Weights of a small GPT-style language model, trained from scratch on English Wikipedia.
Architecture: biases, tied embeddings, capped logits.
MLP neurons of a small language model. Each row is named by its layer, matrix (up: input weights) and neuron, and shows model dimensions 16-111. Each number is 50 + 10 x the weight over its row's rms, rounded and kept within 0 to 99.
After each neuron's rows, "fires on" lists the tokens most often at its 100 highest values on Wikipedia text that the model never trained on. A number after a token or word is its count.

L11.up541:58 43 52 41 60 35 54 36 52 42 45 48 60 50 41 43 52 66 38 54 29 57 56 57 47 46 65 59 67 39 53 40 63 34 39 33 53 71 57 71 44 67 36 48 49 35 59 53 39 50 36 31 40 53 39 52 51 50 48 47 59 31 57 56 51 45 42 54 55 48 44 54 53 79 44 66 44 43 68 46 50 66 51 55 43 47 43 45 35 58 38 56 57 38 29 43
fires on: " T" 37, " P" 34, " C" 9, " N" 8, " B" 6, " K" 5

L9.up563:72 48 65 49 46 43 59 41 62 38 52 47 37 61 58 52 53 45 45 44 39 41 66 61 64 58 45 50 55 23 40 53 47 39 40 37 45 58 40 51 58 47 71 49 51 33 54 45 33 61 66 41 44 67 70 43 47 46 54 69 52 50 54 50 46 51 33 26 60 52 41 63 66 74 55 50 41 43 42 42 38 48 36 44 45 63 58 59 47 51 44 58 32 36 51 45
fires on: "ing" 29, "s" 13, "ed" 8, "el" 5

L7.up624:46 54 68 62 47 48 49 49 50 30 37 50 61 53 51 41 56 50 54 51 63 45 54 59 43 38 51 71 48 64 44 52 69 52 50 50 31 56 45 59 58 42 47 56 46 46 53 44 38 43 41 41 39 58 58 61 47 27 57 53 57 43 38 53 56 49 45 58 53 40 25 60 53 50 41 53 59 43 58 49 61 57 54 55 45 59 73 52 53 54 29 41 45 72 51 57
fires on: " |" 72, "%" 11, "'" 6, "." 6

L11.up228:41 54 42 50 56 57 43 45 26 54 54 55 53 59 34 39 50 40 58 44 57 57 34 47 47 63 55 60 63 53 42 45 59 67 43 39 69 45 49 53 45 52 55 51 48 55 59 46 54 26 34 52 40 55 61 36 52 58 69 47 48 32 35 61 67 44 59 48 55 55 53 46 46 61 60 51 43 47 47 33 60 45 43 55 40 51 53 42 26 53 55 33 61 60 53 49
fires on: "," 14, "1" 13, "2" 13, "0" 12, "8" 9

L7.up575:56 36 61 73 28 68 58 47 67 53 48 50 41 49 52 53 55 56 56 43 53 44 35 45 62 42 49 48 47 61 53 36 53 41 61 57 39 44 45 55 62 38 44 47 46 58 54 56 64 49 51 39 37 42 48 50 45 56 56 67 51 41 48 43 35 55 53 46 56 54 40 77 59 43 46 53 59 51 30 55 47 42 37 55 64 39 55 50 60 43 38 47 44 58 70 47
fires on: "-" 23, "\n" 23, " " 6, " Date" 5, "." 5

L11.up736:48 64 59 43 70 41 40 22 41 54 40 56 44 59 43 48 30 45 62 54 39 58 59 55 49 50 47 57 34 52 37 34 63 46 63 39 53 39 50 55 73 47 39 49 58 48 57 33 44 49 41 51 34 64 67 39 49 65 51 56 53 43 21 67 58 37 63 56 38 33 45 55 46 41 49 67 48 36 63 45 43 35 54 39 41 56 53 55 41 77 37 42 52 47 47 33
fires on: "1" 35, "2" 31, "3" 13

L9.up484:42 43 59 50 64 62 53 47 68 53 59 44 41 58 63 64 57 56 59 65 37 41 64 56 44 53 45 58 58 45 64 64 58 35 50 47 53 46 40 44 43 53 44 44 42 34 50 56 50 51 38 35 59 67 66 55 44 49 48 75 61 52 55 53 45 57 52 60 49 53 54 48 45 52 63 66 47 45 39 52 52 32 66 49 43 66 65 33 40 73 60 60 39 63 53 45
fires on: "ed" 26, " of" 12, " at" 11, "rated" 4, "d" 4

L7.up510:46 55 37 77 71 48 41 42 34 39 51 49 53 50 42 55 55 26 47 35 55 45 41 43 50 45 36 53 49 49 46 41 59 56 51 61 43 45 57 68 51 18 47 49 59 41 54 49 49 52 22 59 54 61 60 22 49 52 65 52 51 30 51 59 44 47 51 32 50 60 51 43 46 46 45 47 56 40 43 44 41 45 42 57 38 61 42 35 51 74 44 44 41 38 37 55
fires on: "″" 19, "6" 18, "5" 13, "4" 13, "7" 9, "3" 6

L10.up135:42 63 50 59 55 48 47 41 41 40 42 43 30 56 22 36 30 51 42 59 56 59 41 68 56 47 55 51 53 37 59 47 52 56 50 43 34 71 53 49 46 63 54 48 58 55 52 55 35 44 46 54 47 61 44 43 48 50 64 46 36 26 46 45 56 55 45 64 54 32 61 53 56 50 57 43 28 37 65 52 46 49 48 62 41 64 57 56 39 52 48 51 47 46 55 53
fires on: "0" 26, "," 22, "5" 10, "1" 9, "2" 7, "." 6

L10.up209:50 56 51 47 65 47 45 47 45 43 57 46 54 48 26 58 41 59 45 52 45 38 52 59 37 55 44 50 62 47 44 47 53 52 54 53 30 50 66 52 48 52 57 41 50 50 50 49 54 56 56 41 54 59 47 47 39 65 51 47 34 49 48 51 54 57 46 78 58 61 35 45 38 46 52 37 45 34 45 55 50 36 39 28 50 53 54 45 36 53 54 50 47 75 50 66
fires on: "0" 23, "2" 16, "1" 14, " " 13

L10.up885:47 51 61 35 66 36 49 33 39 56 58 51 46 46 50 42 46 59 51 61 37 66 42 42 60 68 45 47 48 52 48 42 55 48 40 50 38 54 58 47 42 52 65 53 65 59 48 32 62 56 46 43 42 82 41 51 56 70 51 61 55 51 49 63 44 39 47 49 65 42 34 77 67 40 46 51 41 45 57 49 43 31 59 66 38 63 65 41 42 46 41 52 59 57 75 63
fires on: "-" 50, " de" 9, " a" 8, "," 5, "/" 4, "th" 4

L10.up682:67 50 64 48 52 63 36 50 44 59 39 51 26 60 52 54 43 60 51 62 53 37 50 46 55 40 35 61 42 51 64 52 49 46 43 52 45 57 39 41 59 50 56 41 57 52 48 46 40 71 52 47 54 59 43 56 55 51 54 82 50 53 52 76 67 49 41 44 52 52 51 49 46 57 50 68 46 39 40 48 40 27 50 58 55 64 58 61 61 66 46 52 53 50 56 54
fires on: " of" 13, " at" 12, "ed" 11, " to" 8, "s" 7, " left" 6

L9.up35:50 41 41 57 49 56 51 28 48 36 30 41 56 44 47 43 59 51 44 40 46 56 54 56 43 56 59 59 48 44 52 54 61 37 40 40 45 64 59 77 39 60 51 39 63 28 61 63 33 49 31 33 48 54 40 44 59 41 53 49 63 21 43 63 36 58 32 45 69 36 53 47 53 43 48 55 60 40 58 39 28 54 49 37 44 61 62 46 45 44 43 49 63 44 44 55
fires on: " G" 40, "g" 25, " T" 12, " b" 6, " K" 6

L11.up503:39 66 44 51 59 63 56 26 57 46 57 51 41 51 57 57 42 57 52 37 50 73 51 44 44 47 52 50 57 53 51 42 44 58 52 46 53 54 43 54 49 73 49 48 62 36 57 46 46 47 67 52 57 53 38 68 49 62 55 54 53 31 36 45 51 54 55 36 55 62 42 60 53 36 50 69 42 55 64 35 35 44 49 60 53 60 70 36 54 69 47 28 62 42 71 48
fires on: " (" 71, "\n" 10, "/" 7, " ===" 5

L9.up778:49 55 74 39 35 47 47 46 53 36 40 48 53 52 54 55 47 59 46 52 39 39 24 50 49 44 60 60 50 48 51 45 53 48 47 31 45 67 52 42 37 51 43 41 60 51 61 60 45 41 58 37 43 65 48 62 50 65 43 38 55 43 51 62 44 46 38 44 36 52 48 65 70 50 56 52 52 47 55 27 42 54 54 32 54 63 48 40 48 47 52 53 55 55 63 57
fires on: " (" 32, " m" 20, "-" 9, "^{" 6

L7.up737:42 57 66 37 27 51 53 46 43 58 56 39 33 53 41 49 51 62 39 31 61 58 33 57 68 38 56 63 66 49 55 54 57 56 59 38 47 61 45 55 48 61 55 54 70 55 53 40 41 52 38 59 29 53 47 62 47 48 48 65 51 42 39 49 49 46 49 52 59 66 47 65 59 41 36 54 44 49 49 50 40 39 70 74 51 66 54 37 52 45 45 65 52 49 54 54
fires on: "-" 75, " that" 9, "–" 5, "+" 4

L10.up713:57 33 53 40 44 56 46 48 61 36 59 47 52 53 61 59 44 66 53 40 30 35 64 56 65 51 43 48 57 52 51 54 54 52 53 48 40 58 35 56 61 35 54 60 57 51 56 42 41 46 62 53 48 43 53 56 51 45 51 59 50 45 57 48 50 54 30 54 54 56 45 60 56 66 60 40 47 35 51 47 64 38 39 41 49 60 33 49 29 54 52 45 47 46 45 63
fires on: "s" 27, "er" 16, "ing" 10, "ar" 8

L7.up293:46 44 82 51 61 49 53 48 48 34 53 50 36 45 47 39 56 61 51 62 32 51 54 54 66 64 63 41 54 53 46 37 44 35 51 43 41 62 55 39 47 45 51 58 69 48 51 60 43 41 53 60 47 57 46 57 65 48 38 56 51 50 37 63 53 40 47 38 54 61 56 55 54 47 42 56 26 42 68 39 44 39 52 38 46 54 63 57 34 52 64 52 48 65 62 58
fires on: "," 64, "-" 11, ")," 7, " (" 4

L4.up595:39 43 54 53 49 48 52 49 50 49 49 54 42 50 36 42 49 73 44 54 38 58 48 47 63 64 57 53 37 42 49 32 42 59 54 48 48 58 50 38 55 36 61 47 48 39 48 50 53 45 40 53 55 43 62 55 60 26 44 50 56 53 47 49 54 32 47 68 65 49 37 53 50 54 58 56 57 43 73 29 47 44 67 75 54 63 47 57 37 44 55 55 54 32 55 40
fires on: "," 100

L7.up26:63 29 45 46 44 56 55 45 73 33 52 47 47 51 52 23 50 51 58 45 22 52 55 54 55 42 41 62 43 54 53 46 63 33 65 30 27 56 43 42 44 50 57 49 44 51 57 43 45 59 59 60 41 51 71 50 40 62 51 57 58 47 61 46 43 72 48 46 50 48 52 64 67 66 52 58 59 46 45 59 53 48 30 35 59 62 49 57 43 36 43 41 48 42 57 44
fires on: "er" 14, "ci" 10, "ent" 10, "ar" 9, "ed" 9, " up" 8

L7.up100:50 45 55 54 63 31 55 48 58 48 38 53 46 56 53 50 44 54 38 35 48 45 51 47 71 67 51 64 63 50 48 26 52 37 53 58 32 51 63 51 35 48 57 51 54 33 53 49 44 77 63 57 28 68 40 67 52 58 37 39 58 39 38 40 49 49 43 37 54 53 50 64 70 45 32 43 39 43 55 52 45 50 53 56 50 72 60 45 48 53 55 30 62 70 62 62
fires on: "-" 57, " (" 27, "–" 6

L11.up661:54 70 56 41 62 40 43 33 45 46 63 41 46 56 30 42 59 50 76 67 45 60 46 57 35 56 62 57 36 39 36 51 55 55 60 54 52 52 50 42 39 72 57 50 68 56 55 54 58 43 33 51 40 50 50 32 44 68 51 59 41 41 55 63 59 57 62 58 32 52 59 43 42 55 50 50 43 34 57 47 37 50 51 42 53 59 67 41 26 73 69 44 44 67 59 67
fires on: "2" 41, "1" 15, "7" 10, "3" 7

L7.up578:64 43 49 74 51 53 48 47 60 37 34 47 49 48 41 48 48 60 50 55 45 34 51 63 41 40 58 64 53 41 42 33 55 47 50 57 39 45 35 48 69 37 54 55 52 59 55 42 40 59 52 43 35 47 66 48 45 42 47 56 46 45 47 44 57 65 54 42 52 46 34 69 61 35 45 54 75 58 38 55 62 25 45 42 58 64 56 50 44 64 30 33 48 63 53 64
fires on: "." 88, " Date" 5

L11.up512:36 61 44 46 64 47 54 52 54 56 53 51 56 53 62 41 45 54 42 41 56 56 41 52 64 38 63 42 49 42 63 39 45 38 36 50 37 72 39 61 35 53 51 56 64 43 60 47 37 41 55 42 41 39 47 56 40 53 35 60 47 20 35 39 42 65 48 42 62 61 64 62 43 56 43 42 41 42 43 47 33 49 57 69 58 53 71 35 47 44 45 37 47 62 68 65
fires on: "-" 91, "\n" 6

L7.up920:58 56 38 53 57 48 42 43 40 31 58 48 43 60 57 51 49 53 43 33 73 51 48 52 60 57 34 53 52 37 47 31 45 45 58 52 46 60 42 61 49 55 49 42 50 41 57 55 56 58 43 63 55 53 64 37 42 54 56 53 44 38 43 40 50 59 54 40 54 44 44 52 54 58 53 49 40 58 73 36 43 41 34 52 36 52 36 69 27 64 44 47 41 46 30 60
fires on: "1" 20, "2" 15, "3" 13, "ci" 9, "4" 8, "ri" 4

L9.up394:39 50 50 59 52 48 49 55 41 44 51 53 48 42 58 69 46 36 37 58 39 41 57 39 49 44 44 45 52 35 54 61 59 44 47 53 51 64 63 47 64 47 47 25 45 53 53 43 54 50 56 53 57 74 63 32 52 51 59 76 49 54 49 57 50 55 41 60 42 36 51 40 45 66 46 60 50 39 33 38 42 18 50 43 47 59 42 39 43 58 43 47 55 61 58 41
fires on: " to" 38, "ed" 31, "ing" 20

L4.up682:57 67 61 53 59 53 44 51 48 58 47 62 42 46 53 49 41 60 45 48 74 56 53 57 62 64 49 59 47 46 51 43 50 28 52 57 49 34 63 51 28 57 56 44 49 55 52 56 36 45 46 55 48 55 46 47 48 43 53 56 50 45 30 43 49 62 57 47 58 56 56 49 50 49 54 63 44 37 46 55 52 54 42 84 40 49 56 40 42 56 35 40 62 57 54 76
fires on: " –" 49, "-" 47

L11.up335:39 46 52 65 44 31 52 38 62 48 47 51 36 35 43 57 41 43 46 33 55 47 59 56 50 52 76 42 42 35 56 31 50 45 59 56 42 58 48 57 68 41 48 41 58 37 54 39 57 66 53 51 34 75 49 52 46 58 34 55 60 32 29 41 57 50 45 41 45 62 52 79 42 39 47 50 54 56 62 43 46 35 68 63 63 60 65 39 49 57 30 47 47 50 64 59
fires on: "\n" 44, "," 27, "–" 6, ":" 6, " =" 4